Part of a small language model's weights.
Architecture: RMSNorm before each block, rotary positions, no biases in attention or MLP, untied embeddings, attention and MLP in parallel.
Training: a variant of Muon for these matrices, 665M tokens, 4860 steps.
MLP neurons of a small language model. Each row is named by its layer, matrix (gate and up: input weights; down: output weights) and neuron, and shows model dimensions 48-239. Each number is 128 + 32 x the weight over its row's rms, rounded and kept within 0 to 255. Numbers have three digits each. A neuron's up and down rows have the sign that makes its largest values positive.
After each neuron's rows, "fires before" lists the tokens most often just after its 100 highest values on Wikipedia text that the model never trained on; "fires on" lists the tokens most often at its 100 highest values on Wikipedia text that the model never trained on.

L9.gate592:105117081118100178146167114104112159122118154118154139084115154145150164179140131121149142157103129082157108167115118176070179129178119107094104125155062189156153140180153096105211187147115144133149105135129161089123084146185106139118145136137133111058128138081132083118133084098085129157179077131184132067110106082091152099134111130059084120172181200149135086137177136131113123108146094076086113130177148124101172199173111117140178100149085118076111133104120119091117139094135151161129026144094192183130208091155111129166102080131125118143104158155112122105126173112111188137
L9.up592:166063159155144122135160140141101145106135136155116152112053140156145131162129126116113163116116118079120163132127112132094173127110214082089126108162096102142156070123083137053132132096086105078191152143099110110171175137168129168181089137152121123140109143116196102120091098108106087088174154125161053062122112112107181105112043131134143134086141204158162109154113140114086129136102116112125146144166165116109102173137155062100138086143062106136056165100129170100103080093182101103126121128085141170168070139066166184128063112127111151158133158200112110096159133119147144104
L9.down592:138114099085161150110149168111135136119201133165139169132092110179137112180079124170072125147127149117169198116165110137114149154143187131128131154167105069118191109057109073121151136119093143125144144131133131122151153087255072089137109109163106155111109133082193091161182125134085134164113111119138112080152114091123195089168078155193120151119110158135117137091127183136109141138107096086150120133180116114134104133130104092142149146113131142087150143108144150122157086134183152137152122105120178169177122103120092133132099081149152160151223120170131084098210097090138138130
fires before: "==", "===", "The", "|", "S", "===="
fires on: ".\n\n", " |\n\n", "\n\n"

L9.gate439:154056098110142142169160121138077175091165135199146085155156132112127147163137186111121083089113120061131153151153079144153132145113153130142146134120074102096152177129081098098155158156077080127118169153135203124109118155165146147165149101129062099136112170036092054146141072123116118122152180077124192127176051149143127134075118137094099104100136171129156126087116126157102129134145131083125194122137141145135189161151140105109219147164089112140141093151111081101132130098164139194145126120096159155149175073151128140139146164151122117130185194174129147112143168110139116087
L9.up439:151070133097139114144156157182115154103115121126112130116064164145152144150144113123178092149151090103104191111170073104104201106096160177193079157106127087121187157112092142154117132138066109141157059092145188122146117143222099179124133085134095051092128114108163095111121072097146086155132131115112116137124090145079158099135139077069110120160226209192091096187112156121093156140094092123167110125114127189088130173170145115121153129143083182102147127182083142099158073157111135121132125088128148184124110167133114113075149175148086101179138187138113082135170153114161138114
L9.down439:168088080102136180134160125165071154081141153192084134066112139102137124059113151127170085139116166125098141115133130174118154102109127107132134130095093152095131152079082136153154104089167109140139161121116178104118152181255124096131108087103101099068122142084097072110181097145103112122144105084209126110118108141137123133155096119154094120186138136142170105107130103134125131113137115104101162132120094079139121100148130090138094111133090096149132124178143092135160179153128127127141143093130141191169135169174124162096078186129098117127242152177101163074185108096122140152
fires before: "==", "===", "====", "The", "|"
fires on: " |\n\n", ".\n\n", "\n\n"

L9.gate53:178123165153137072134111121140146161108144069180195107140118164113180182152120206099123159168125086107112163143139126194125132155129144167106119191159112141129169122101118149133104133103122110140118132099112087180146162138149074172081189080108123160122130103158125171126132113231143127068141131099161174111147109090116132148117131124143114067175122172104172086161188183185106104063098133099161134111179113182128160108125183123174196140108076124191132098105093119106105107173116087158120133134134091104121116172093162173144155102174111161144058126166149116063212126149119097151
L9.up53:123109154126146099135162080179090143087120134139137067115068156078120097153136150110113132143102147151141136138164133134114071120143135087126077174065025092087147114128121110154090151204060106142113131087174143130162161101150083176122120119145102144117109094146183124067126133183191135080139132167125106126112059170115177138130150064104135142154093144129120092168149116150146161130127140128099176135149108217092120160127088131067130049099076140132136155119187126135094082107087131188135156165174144132132162149131100111145138155064068149157216140153148151057118092134144114167
L9.down53:143124189133118064172141092167059124117134130132101106088073151054142127140148177100076045183148122116123122160086097167078170111140142125131083139179092117113111169061135140165095099127094156123065153151093096153147195133255126148140091088136104139109087043171130153172099153162151093147070141083069121116160114173194151144125149071163115131216115108134135108154138126105146109141126135116115156094141121161111061131148141115148129126076059097088107160161106158116117108095166049140113129134120117152123148106131109120101113120146146118150216141140109095088224119116104140126
fires before: "-", " •", "==", ":", "==="
fires on: " |\n\n", "\n", "-", ")\n", "\n\n", " ("

L2.gate363:201122116087094139131113126174154080098149100153107128117168126106137145154195107082154176156169171127187174149142177169126070133137101163120133148148128125184083148142127096088096146168078174153157102088098119127116134123158103168101113073161146056140146114134109120123156084141107176131133099075143135103155180093105061161216124150135098095117137181142100121142204129111106088092139168110160101132124102107118147090116082121111131136102123130105106089197088129085124123147173166160129121112154140132120056107088073074114078105144068120163116137112131147148137058128129141144
L2.up363:144127164072138154115133126150062099101181114138140102091124162119165094128133117134181094133132079172115108213138103088125088170129121169123134088171160164204077088125157103123134104144152043138065103114175174138097098161151146151141118146077114124098131138109162109143146142145147116164146134152135122134119123136145122163089135145140106072126126130113124093158089112173107130136125158089146140184133145214123101105113155099120082120246110104126097129136087107149118113116153138131158092101144070135114114076148090189129162126148047149122159100130101071112106174110131116132
L2.down363:123121177056162151126105102162092082086151128112149118101164179131184102098136113129190088125144064143180100189127085056136084177132112175134109128168141140201074116132115114079169068111120074142079101139159176128094108194081123159148121151123115091112119111157166103109142195149145122154111086103131098088102146171162122154103130178132102077140117097084160082147097101170123121111103129120167127170135142182136106131105160133108101125244140100133128107101144141135112139117154162098130098087130090113127108111142080134125142128131096118121174095119085081095098162108141171121
fires before: "7", "6", "3", "0", "5", "9"
fires on: "200", "201", "199", "198", "197"

L5.gate73:133092094057119144191119180121097125141111094141084110138142119157195083088119135074089149153108148080108076045097140131162129099129120092140170166105157084096110126074083166176063099119148136159094134187106140176200109078084092131163133145103153135145127142109158115095082181136154154060121123133101128135100127135123162121125107068093088135151089125164157163080085074141139080128137081126149108121099149144129093114107142089136076094072094166159079165113119160128126080148127114154151155141107118126193083166126173144144125129144137185074088172083143145080155082134107125092
L5.up73:043147191119157158126155169192107144131118088148137097123099147138120164150128172119173109120140111108097112119112190143085161152130121103152109177120079150076121076131116144137089148139152158156115067117117108131139121123124161138089114121165114081139102107140118108124124128127145131111112078114150116146111191140101130172144128128134114128123164174107078097144140157117128124174151106150141118205189091111127094188205097124133114143100138112174046158086131114082161109177112168157192124180142112172130078121088193154123150102138125156128176140112127103114145098161166166093
L5.down73:110113133112156173123169149167119104191094124176107135137124129122067140155155144128107110146130150130124135078108179134116096130088090171100152102129162131105097120114106148172099152075101175138130126095116106183116141119143179181096147146157090116095112096111106155180149088076133140129039111113118150122091126074126097128161064179132089107156137132123114102203148133115107112145156156155129109114132123200112070104128139191124115186111074130078136173079092151114140099114197144175153156169144139108125146066097202125110129110125086093144156112145145118099165140171141115132
fires before: " ", ",", " to", " and"
fires on: " to", "3", "5", "6", "0", "s"

L9.gate588:113098133112128133192168124114159131099114163165101195155085155062086124082118126121114100163046188153119127122142120102121133131192126151139220156157173145157111147143081099123078125142092074087161182096158120094119135157131142108181117070110094110074166165063122122109158097152139118112136134120144128104114223167109141113102087088084136086098111098124090042120114107144139102057171110122107072113173084125157150145141173139116104168154147102107081087138130103128175131163124105098120148102151059184119165129101141110162142153076122173092041107083132121183072146100159175134
L9.up588:122075135145110061190111096159176132182144137161141080079180083145068118098102123157129124084145110149125137125123075079171136084120127134062157135093161098103090108117151125103144175187151144146241153128112070100117161147183141183204103050201186095119158090094167123185109130092083163103152153125156108109059093136163109154056145123104132077102148131114090117163141207151139112131187114114146113087136140074155122121103134155158173143171128182172167112113123113092113099150174138093205139113101157106121111136063133143091078182125106167134146083111188152142135163140111133083
L9.down588:059053171079099110116119153116124093135141200186090112148129069077148159125126135137147104129108143194166131125127117092132113054133115128155139122117129097124137138125121098137130140152126152152181075162107129119153180138092142069148088160169098115094135169048108096053129128183101149066132175126128185144083156105105131154091094127068139067135086136104076083128070172148191084077130170149084113058127098136159124129109127167088103155202109144156108161141112097167184116158116147112170173139135083086101210164078078131132128136066074113126070115131117109082068133165108132061
fires before: " |", "2", "er", "4", ".", "5"
fires on: "202", " D", "199", "201", "200", "L"

L7.gate763:165156144169076127138127172154204126144163162145140156099151119149159168115153134137079138113080075100135160114073101131180125101207237199086078126154159149123146092101152158183107134170181105095124076112116147117099108156104128062132145104148139123144096098155097092107143134127140147185093175160093066108108115128129096102181139023138125093111166115188121194142103132121115121106157105136102118130158169190148133090132162083153102173120137165220123125153104091134086097113169103128148180100160079168151158099133129159138113138148134134114113122102130117085169195163110164134
L7.up763:191090148115151138117066114118117166069155088149182111106173155123189131148122161172135114151129146181075162133142123111123151067151127168149086150116130138081145138135140116133059131145086093105095082180143077134126110101139187158125159118162110109106089123190093128090122061098163157120081192156156094143116176201129107103085025213140143122176098125123100093138102118136164136117125131164130082136105123092136113148098152114158147128188097146102067153149120202168155083117105126164160119144151089212174132119068135133097149138165201124138159130104064110172183102195111152152
L7.down763:132118132134158117121157145159127127113127113107096155180133196099141148128115109119166099154139169165069140159163104168114144078162114090179189136093098131111138110108127088142108138148199112122124082167113087192125155138190164043090133149132176174098119122070039188128139111179102114144090144093123093086205145118147142099126093151176104128142117147104147135107132157118076124105213133161129104122144111120133124093114108111149175108148177143155082121125072148096136087106111132091143091124161092147191125077103138122085176133187176057174037080108100197070211104122141126134
fires before: "|", "ite", "|---|---|---|---", "|---|---"
fires on: " |\n", "s"

L9.gate40:147127078130145132149130088090154135148128213131113115142117121123129081160122133066120169094150105122155117147101103168136154116121087132157101186129100067107071087076146098101137122131124156159175162153157136159188150076121109149159138158144123075183108152125143077131151146137140106129171140104089133115081096084183126111134141078085102059203118158117174147130115132107115144084192111093128184149115166149151117028162091128101112111093093113136107126148046203099152126147147136152109107128151152110086117140134196140208138026201081194118121122081075136077117156122073164122
L9.up40:106154106102107107128132095114089094098120157090167184180185105116132093189142163077178115069077165163157112103139146159097183097180057126149159088163095161085108119162181166126141144129116128157146107092098106107097170096146112157157083104127094145160147091096101099069154079140119114129156139106125151091174107199098105137124105173140116164082126152163078148130083173110158141162134148157146039135161099175120190087035118118136133158110176130126076161111127093116147105133143108070142041073094145100132208089119135169181124131108138091098102176149181137112156123097133190167
L9.down40:109135096186078107095101092140180104151101142092148158184103112125147104149173167108167138104136119071101186176127126126100134133161125134177147157209111102109114084137129092167126081126180131092103124146164118146071114163122083128106120119142143182128130114106134090136133176148215155071125128143158122181141100181119179152173096131119126128154112124166047121157156104129138193119149119114173129154169176091152117199126059117131161159141146136142076140106121109153145186181160093105121078131046171085049082150110116155128111154163155111086157066059123182091119098141061185157
fires before: " ", " |", "\n"
fires on: " |", "ate", "otes", "i", "ing", "ic"

L5.gate514:161152183147070160098040158090160103142113158128167105087171111147085072140070136142100096185140091105125189160135062083113101102117198137168123082127158104121161138112176085136118177166126146154143100100137129096135149060064103058115135071168144095157106139103079101107132058156137118083101178126124100207130160088079159173123105113134145120120155108108102071146143108128146159087054060158113138168150128099155171135133114127122169111154124052085097100108092130139162145129095163156154162127133148112120175134110175118151163190194115111127140099122161158075099059102212126155
L5.up514:075147139163101159106165144122131172165139102108097039088093144126121124098118179150152124164126101112115131084166134152134098080110115095098127121091171121122176080136172097081144112107060184159110134093146112111187166056130106105124174052113162102181149091087114143114116106148107212079143157095165122194113069108131178109094155066095149068147139131197136101155111183150154129133108127093111115150175112105143160093122089106133111119111200174134093169100077125144196124059099141127187158127163133018143160119086129071087156107155134098143101139093137100182070076126122075143
L5.down514:053095166176164129150141146081104145154133102043101134080078143110127169104092089092148054158090151136126131078093133160110146101095140123097125140148129149122118077086125097102167130119138173179111092147155110116189168115194111111201153062166163151156159112106132164123122095123167155122055168082092120170125110105186081083108141093142144113118166135152197083156089116098178137145131151105142131161131127146109159091159088111154138187152133101116138196120124083163143081122120115136141133118136133079172160120128076071099146134137086127158181127106111127107155111192150109158
fires before: ",", " the", " he"
fires on: ",", "9", "0", "4", "6"

L7.gate333:139101092136109100139202193074108094056124184061183137128111149066095112171133165143172134183127094133113108108162144166109131126174087106196111165154143106133211171091134079131119152105155142160104092046086110148138102088202108124093116098167137108145126039126102127145148094160100116115151157198120178134125100138024152122139156077134136151095157127157145120149117164171096138143119120076120132112082063075103120119165150099093114129106130095150159069126111194169118153154162103165119098129120102191098120107156157093105104113139088150071117203191109129139190140129154150143
L7.up333:157086124144131122133187118138039117084165129111142103127019154112111130145158137107158118216143122162088165123181111102159091116136147082117155116128097106192134125144137129170141124142129165131068085117118203140072102109167100182081152078089139063101139126106132170156151170122115096138173054182090147135142139109095169112142119091127152127089134094140163213124176151133133175155129077084107089152136140120142130134154137121131166078121090090137132107138150151145096120116090110129161160147131104163127176151145136122101135100131196136170140136158126139122169129184136141181
L7.down333:149116109140154146134125167124106175103103081186160137159054089106158146154150153132155122123142100121132161191184106128126105139178150153102105130104124155192074119120130168165135100133085133106177197070137148128082161155255105140164122116087143105076125121078159142160138159052139093122118087170143062128136091126173109109130140108077116109148099128091151170098136148130133125140133142128152132129131125140208127123170101126151166117145126094167151158149124112061027119122130127128137090106126213125126125129141103186121138142111198129132235190102172153115196136154175163117
fires before: "==", "In", "A", "The", "==="
fires on: ".\n\n", "\n\n"

L5.gate50:112088112134208188089133107174111097089145132132139178155137123140078142107176163161133172146090103122111134147109094165108097115122124151133089148137102080135158134105126150132096096129131156062131092187148129157112149143129133150152155102145149124118071184105038153170104129193141106149125085108125077135153072168109096118137179142117141137141095132076100091174133070128133112152096140109090167054113132121174140111120162111173137151136150135154119077056162073118141089126172127154118122162136140120122144116138081192141100179148127151123093069131183158150099149141199097124
L5.up50:138096198112180164129139101150129090099129124098113115130129121128119089135110101122144070184126142124122183127143114126133118137130078159115125140105125138119104065080152103132124102127110158042145102123169161157177158151135106165172138098167104184147186172099082103142110128080115172146115113169149166185159028117105117093171158157102106118100110092069141087178136064215043116162169117085183135120083110071163179167118073119121196153126110080136172126127102093188112107150101104155143125176157201056138110095143135196116112191089135136096103184161158163143125098127157107113
L5.down50:123141135139135170110223063149178133098164094111064096095114136130133155140114108141111070157125187145120125157167109166157168148143121150118135141130170138145142116078123121142135171123111095090175122094201102130173211126205059116162115181124136177175227155108074076128162095098161170119132192206124207133168102108135069093193161136134134131178115098100127139179156124191142150137142130107152124117091122103114144118116177102162162175117155116070137135183162085217173202130107140144142156167133159079097126140135112120150131127139118118131080079109127160144128095151153120118
fires before: " "
fires on: ","

L9.gate607:095109106184067092132126166086141154118166107099087130161134166046106140106119136098114139153161115121069145217124155154123181184121056149134134110099110064130140208151108118140160101146126123126115141150102110137114182140134153200137101125141196152144114134080126098142119114110146111148162086112136165112143174179125157164134073150089087056125148146162095145167104119137156165173089138094044082153181136141098100131168152127157120123095163146118110116142170068132121141094122152122152130159089112111104182137198119103138121082112125146100103154134108132143139136118172072132
L9.up607:163173153178141138121123164143139115083104147156144183095128161180145145170098144118092144103117128126082120180131145112117168109122089118150150116077156125141165113111079116159165163119151063082143143139114049139139111119133178108128118114128162167113140101176126112131120154104142136133157063140116088142109098075108153098110185154121160118154166090162163132059165218170193053128097060105159133139138036201106125190123168174174120198200109107148113166213122038179139144112159160185118173079138137121108144132129143111135108120152197130149119055085146143126135211147171163152
L9.down607:093075086123180143168107159134187095116111063154097126132117148162091138103142146102133191111118206135209083124180097068126108143127167065135174143134179134150097143103097154116168142130073141093185104140124140131101145140213140056094164113126122137207070112133124137133132179152106124125127189105109136162153090157142087103170131196104168162127089146074168138130153156145081119138111119116125100138121097136111101148132128131114190151078169099148107097157166190156198115165137105159067178140163106178117101142117091136144056123186132070169147156085171170168117112161179110178
fires before: "|", "|---|---|---|---", "|---|---"
fires on: " |\n", "|---|---|---|---", ",", "ch", ".", " "

L9.gate173:109148152163106145192069084128127063112170167139140109073153139165083115104124159141088134158120176155142095098102172082158157173093122192094078141113157092158148115107170085185174138199166185093096105169192146152153147084131165108134131079151131086112137159167136131155209089115032156099085165186115112178191121099114125136137161126089112135120164085175137097176142136109150091094149122094162059123143108127121166182111139121168149098085084046113118102148155125129173085151113139124114122117146157080142116156113142115102124148162144099089136109076086150164106064198152183163
L9.up173:129111134119084151166121054200124123101170168100102152137123084179130172155089149125124130165105168110161154174094172104126088136153102127165114146135176076114131106101142105155145199160113106095190180149129136137168121102095084120148107187149124168144187131152117107116136129177192069081089103154122100143145113099158106134125068119138132082171157123177133133122145153133147153021110181090115134126158169108144109152106123104082122093125112088069145155140182115190103121123125152133148193123120128120143154141153096182120083155157171108164172102139108108132118136079168092154
L9.down173:116123154125170115140176139101145225108129120113108200118128121114135134164149112161190106074084127103148106156144101177111056135091111093121099070125154091140113092071107110100109123074131049151155131132088121136102131101078123083153161113141154141166143133062083091110094135145167082136083151132113096116140091105160117078147164113087138173143182148073106066103146172106119172133119126134155080108114192121114045085107133106094132156102160115146121100040173117156096192102110138144111170116127093122179098170114039102133090137158076115125229173175096119125119119092107155137
fires before: " ", ","
fires on: ",", "0", " October", " December", " September"

L10.gate163:131113123188088129143123089170136083081110157098119109071159143101139137122109126114142122175180110087152150153126138087150157073112200086111166087073136163192142164121157172121124118173112107196100182063098132093079153110036167190128144104115114098124156092113106117125073144126154135077067109104116144142118168114127094144155101149183146149059104135105146169115134134138103120127138100130144129059131069149158104084141117138112155107082091103166143045078098163144077198143148110095136125127112047094170145101163118115117108112094184125137135107118102094224112159078138163155
L10.up163:089088145136138151111137146106183121165109104136088114124059110131169131159126176153111151106089074106096132148074158127081102160144135222151135123127126144151141112177114161098109130156103177104056167099133064085136066134096175094207088152045131131131114084121151141162107126169188138209146114176111128176098165157089114180155131144143143083155160162116193122113164094102149131139150069069138132119083153158118120146155077123139074152155094090078134104103125117089135126146102155147106153105111097134111123177092107151142134122153158108088158052083105082142103131096162145103
L10.down163:105087149104153160102107072112185105148137159123082172072126090151109094106094157145129177110134132151120113156161163143123189116124041101089110126096127150114132116135174156137124112115138138147051205116154086139066119139071114085163152172102109165125120101132142155126146133210146144125072099130109140124113169143111165127154144192096170142084167120154190148138126121065097125155113055106112183113098126121158088156132136059123031162139079134089133079151149168093156099132139178130057119084177111194167169127118153068138152116107187145132167101117140179185125136114179068147
fires before: "ch", "m", "th", "ish", "g", "ts"
fires on: " ar", " Ar", "r"

L10.gate795:129106158131063066108113087162159109141167159180126120104141168143142195155126159196141184133084125085155125130129165130139130133099135139139175141146138046122140086100186183161148115194168138121172105129131071168163157094084124160188109131087176160114146140102162122157198122129100081125102157148150157132099123198089103130119068109159166164114142138122110115172111169155142134064118116192167108165150150115152163145179142098142144142081139050132107066086164086124110107158139091169166095105129165107120113089090146170126108135135075126160144149121118139084134087150101171116
L10.up795:162090143098118169155161087099107099190128125137115166157108124101139108122099157179182183153158114124167142146139101136114094092128073141142099085143099166136152139189114102132133135138086130118144184156182155090093107109193147114107086071099141128148139106083130136152130099164113164168104174128101143091151133147106139113148154096167124167090120116142082079138129117132087142104182158176120135158143153103135071119064074097115140121170094139102113174134197105130118081124141209113068177102142105131172087182104118095181086180076148144133159135087132118114152190139191089121
L10.down795:120131145121177101188116121133138085123119129173146121167142150106130125171170108153105154172118211118156177079121181145152137159190090093134065101180141122110096119152144113125101161163065118130130135151132131117130167148191118114146109162102161098129121109051133145120103146123182136178140104157124148119130120093162163091064166149120100103086103070160131088157128079083075140143167165150109133051145112119132110137147094135101108139078071081121174120105077154118151155171172140125157137120194078118145168105075085079130104139031087151097139096088102131151133132161164153149
fires before: "5", "2", "3", "4", "7", "6"
fires on: "199", "200", "202", "195", "198", "201"

L4.gate500:121149145091100163100092142115166132158089092149142168117160095097114136154121113073101146157124148157162103151155090128121116162071101162115144097117083120116106088123185170151149108177117166115113095128150074108141141059164112124081155152111112115149111111113153118125165145079123184153102139096155136144091118135104144168119095056117101092084121135099110183062106160123123131162137121091076021118102181108113120148172093121142165171097110176143095140152162128150179122094154148112113090118146181091095075073069174131108146174077140086128109103100118037114090116162069132159
L4.up500:109171113165189115143121121094085131113109121121170122155146129085178143115112067086095158116109137096118114169163070129133102090148151162159137111081175113120125098185143078138131063123158121146107101110125177159147160120156160172117098119083074089213145078102158129085120152133142111128140122067106114168100109083133146180150108161033075105135119106150129140137119169105161096122162147192155140141156135122163096146154160086074121124179141129109114067125156133138111130153130141179070107113170130140082084052146112162162098046159138176089115161123077090109122121107203160141
L4.down500:111124101149103098124139084172113122152133177154113083134196111087129131115121147066061154156132109162119192137169129107195161148171180152160188093151170119111133149135139139114129084101145108153063086145099137138136174056105099126168149085146079147122176119157092174135205118184172163138105129078133142103142103142049116092147108083119058115120098117132066141128139177070157117101157139179137103096106095090141144134137116144089097075135090091144139160185168139185143099082158159107134145083080135089154158097142137147166157111155123117111146096112101155128116125171082127188
fires before: " |", " "
fires on: ")", "otes", "R", " m", "oints"

L7.gate806:113076110122120142112133082092156107081093167110157115131168128073163094148107218124126160137141086191110179129020082121066118103136111194147154122101065129135153111130161094129092146077171145123096161185106126166100146092162108109168091112136210144180172144136161129162137105147071150099107118095097138092148134123182167150103041076124140175160095186124108128194123122153145170096110113144116174178160074157143129137109108149178151119197151145146165123158173112160192123108158082110095079122104143189152144117110175041158141141173135157159106113096104124105117084125176169097
L7.up806:103150132151104121145125142155090127130124112115200146101131093105127116106123140141129143223148150114124093149091065158081132171108118238142127122049124107139105131096058163143118150155142158115117147211086128113109054158132111175126085118107174131095097099195154116160124070130117184149099114131095186102165100110114122137158065158070058108110159138099145074180131117103201108142079165177110169156114136116123140147114108046107140146098164108105126175139163150125112131166090209089139096066101109098150109142139144115154145122165110167117097104081163148132132106129117155149
L7.down806:158074112102098177158086175110110134167082115058163154162138131148115129111129125113106103165147132139100075166100135150075173117150149177193072130105110113128144139111176146128108194159139143126094153136126106167126063082159154178081092097077147196112189099185099134144112106104124160162099109168092105124157121062097190081138122068088081131112083153109129114158133159133158128139101164194110121114127114073168100105103062084106183145127110129091156159153151134094087119098149201127141106132116149186153103163190144140133103147174115183109128074102153144096136101147134165177
fires before: ":", "ase", "rid", "on", "g"
fires on: " rele", "ad", "er", " by", "al"

L5.gate256:074146148100109141181115173076180132153073101144138099094133126111138190107161143147185129090108133099179177130130058167149095108124127142103152088161202114154157093164134078167136171136104188130146112106144128130159118125102060113120061153084100106168104098161171124158128155167124167159112122143123139129082124117164135119118139130154103110118090111049095122115168198094126111076073103126147106096176114134129147090141136147142109116164119128164102170116136197121169081081171113142185161132124190161099110085139081075132154048112097084147152111082136209065132160111119135154
L5.up256:168119118071146175135156161185124161056150190156109150109144138108080141112118158149152140173164114116140108138096091219128105109099133164187147109133145123164101057076167145071165109113168106120104075135174150134161152079100150160123103151046053170098154111132174107115107119139107131170158116165166097114114139133114116140137118154161149138125119115114143151138156204066118137105133174142133093218188085129158156149141114092137163085107140198144067108149104114123179153111128144102092084105112090182159126136141193118102192091144079096138173108107149171076107173155149082075
L5.down256:189146143098150149107149123169198137097206158122115200222185166142124134062116135098136162149157113150152089112147121124135103082134146174126132104134096095128138107176136139087112085102160067153099135118155134120135103112113184118173103134106080214122138102198175057136101167122060163090147119114165107103171133139106139127109112123172121193131097155141104091136088185100138146148131110133142106187148152112131120151142153072171116068112157172123087102145084099109153104140100153106119132116106085166061139192143151140137178129121129122141129141110114116118133122125182056089
fires before: "3", "5", "0", "4", "2", "6"
fires on: "202", "==", "inal", " |"

L4.gate327:105128139138141136146175056148122123179123154148136137138158155130093110113109153132077084097112128025223112073105143121119148108131125136107127071163167073096149078123121089128098168089101076147155103095135136102143121180050128165156084127093093128133131125101182148139133098140165083135120146092137076115164128113130151107076096087108114136136071125137109135117162111131094100207159177142152091178131163123135154108140095182138110144109166078230110161099148099105165112146130073173138070121105144087183084195122055109095118117134175126098194154101117159164146108098189120125
L4.up327:089159145194158138117104113111159121146178075083122110087168173092150092151108120094110109107121111104182155077164109121175153147124107102103141178190126129081146050124130093143100166085130099155207074131120110118194160131143082094093154113071104114138126150153090133080103093149130170112083107101083106141111163136109138155150187109121061161109190110154137144193137128145084187136134169186172115073136101084120159082085145158138135082092099095146163090130085144121180111151143119134128083092144156111132126126089098117153133120145149078111131135196107135135149104094149135125
L4.down327:109119144064152077177135053138185141126110176099146123124148124098152134161176096131152126106097109136121146087139156159125137138160180149133134199183107139143133139153180126094192079096107104105156178087111150086123171107137141120140146177079116154094149111142111168133126100142133110095043205100138125118134113128097122194123153162142136114114052108168124109152136125099122071164157186143132079096110186060094148144095133165118145123123124194163146182098097147081151087179144104091123140116146168151104155081154173106150142146096140114021110120159070163097123132154135101131
fires before: "-", "|", " •", " \"", "L"
fires on: "\n", ".", "-", ").", "ing", "areer"

L9.gate163:064130118127131155104108177065159137066104122102156119092157146133160118149181133128147159126054110165073115107083085137128126093086083100070114163054138156128138120163072116082150169138113143141103106099154150129173091141093116111159131136115125147088112118132115180118159075167119099102158134148085144157166091140197122092179150124155121141140129096132136138086137138059171131165121149102110072125123126102150151158112165142123128108106140105090141149129112150136134061075120150194134198128104106125150126149074116137170093071084131099164105137147208170128153192164129110123
L9.up163:108162117136180126133151121120088129187148142113130120052204131183165164104110180132137145159068134148148066112164138130146126062093139091165142134113102117130132131094186124095145121139098096103143112102129116116167151110078094155160154160091124074100076141135145169113145103123185165136139129193050106140136121099134134057103122125070102076132123099166095183081137200154127183137067096128066098146105130136171180094093119108143144048090073148079147137095198123128138090095110142103204183127154144065173178176152067133130035075114088123131096118171064100082145139115144172143
L9.down163:100133112102160148086116072146059086145119081127106156171125082099101151170096080149150122109118108086095127165134131115186132109171124140169208137078116101114205153126114074119191102111097098140151164082052108097158178124059085171129112146127134128100080159123093140116173055092104172104149129113093138179130127106179097130182126186133101130156142152118159068164152160139126126081171117111126139150063090130127110095102156181122135164133130125083135105126112145143136176137089121182107124139140115133143149103047177187099183117146116074179192181122116069116100143124109145114
fires before: " ", "ish"
fires on: ",", "er", " February", " to", "an"

L9.gate129:127097072049133151164097167145084160108122120166090096086136147166161132128144143145174118174153082141116133085159103163118104132125106128134113162097133150156141143145088150164074120149109135119144127099110145136174124118159096124187206115143111126140153143094149169087206057104157137106164110223118099115128102119116137172144054092112150119142208163124111050149068173134103143090123109076148142121138104150102122191106071089120119117132126109093155123118150122080114158124137065117127106135108123095101154121148148131095127130103128113100118132162189078190149174075146132088
L9.up129:105137092153118148161112137122072122088110089158111096102120130123195138173090135106148124144106125148119061139100102148121137161196142126135057171126119063125183122145102105134098046134142152116073066122150099070174112131166109124142153115149136088135156088128089078114118065185108146144098144140071127157122141074062115174124109123129102140139146135127162138141078145125106069138100134149105119120160140195057072109172129136072138181079193094067161109179136110146152106181108127121094086090198178131104139132114165127127127168151153157120141136186129113152180159071138106096
L9.down129:188176104105154094118154138134108151092103145162137179142108118171177119166096117154179061162136140122187156163149136128043106137100140145198099103135142134159135132107141153127143151131123081141108118103075133099133150166172117155165064123110138102084147067130149160195096170163106122166135121122074104104142128132140094118157114088066119128155119163120172126072130194094145089135128125111146110175128100149151095109124191088089158181090125136098131074151130119136136179197141103102121130046166128103143170123103146089128086147130132086134214145168134174114189128121122175078
fires before: "==", "===", "The", "A"
fires on: ".\n\n", " |\n\n", "\n\n"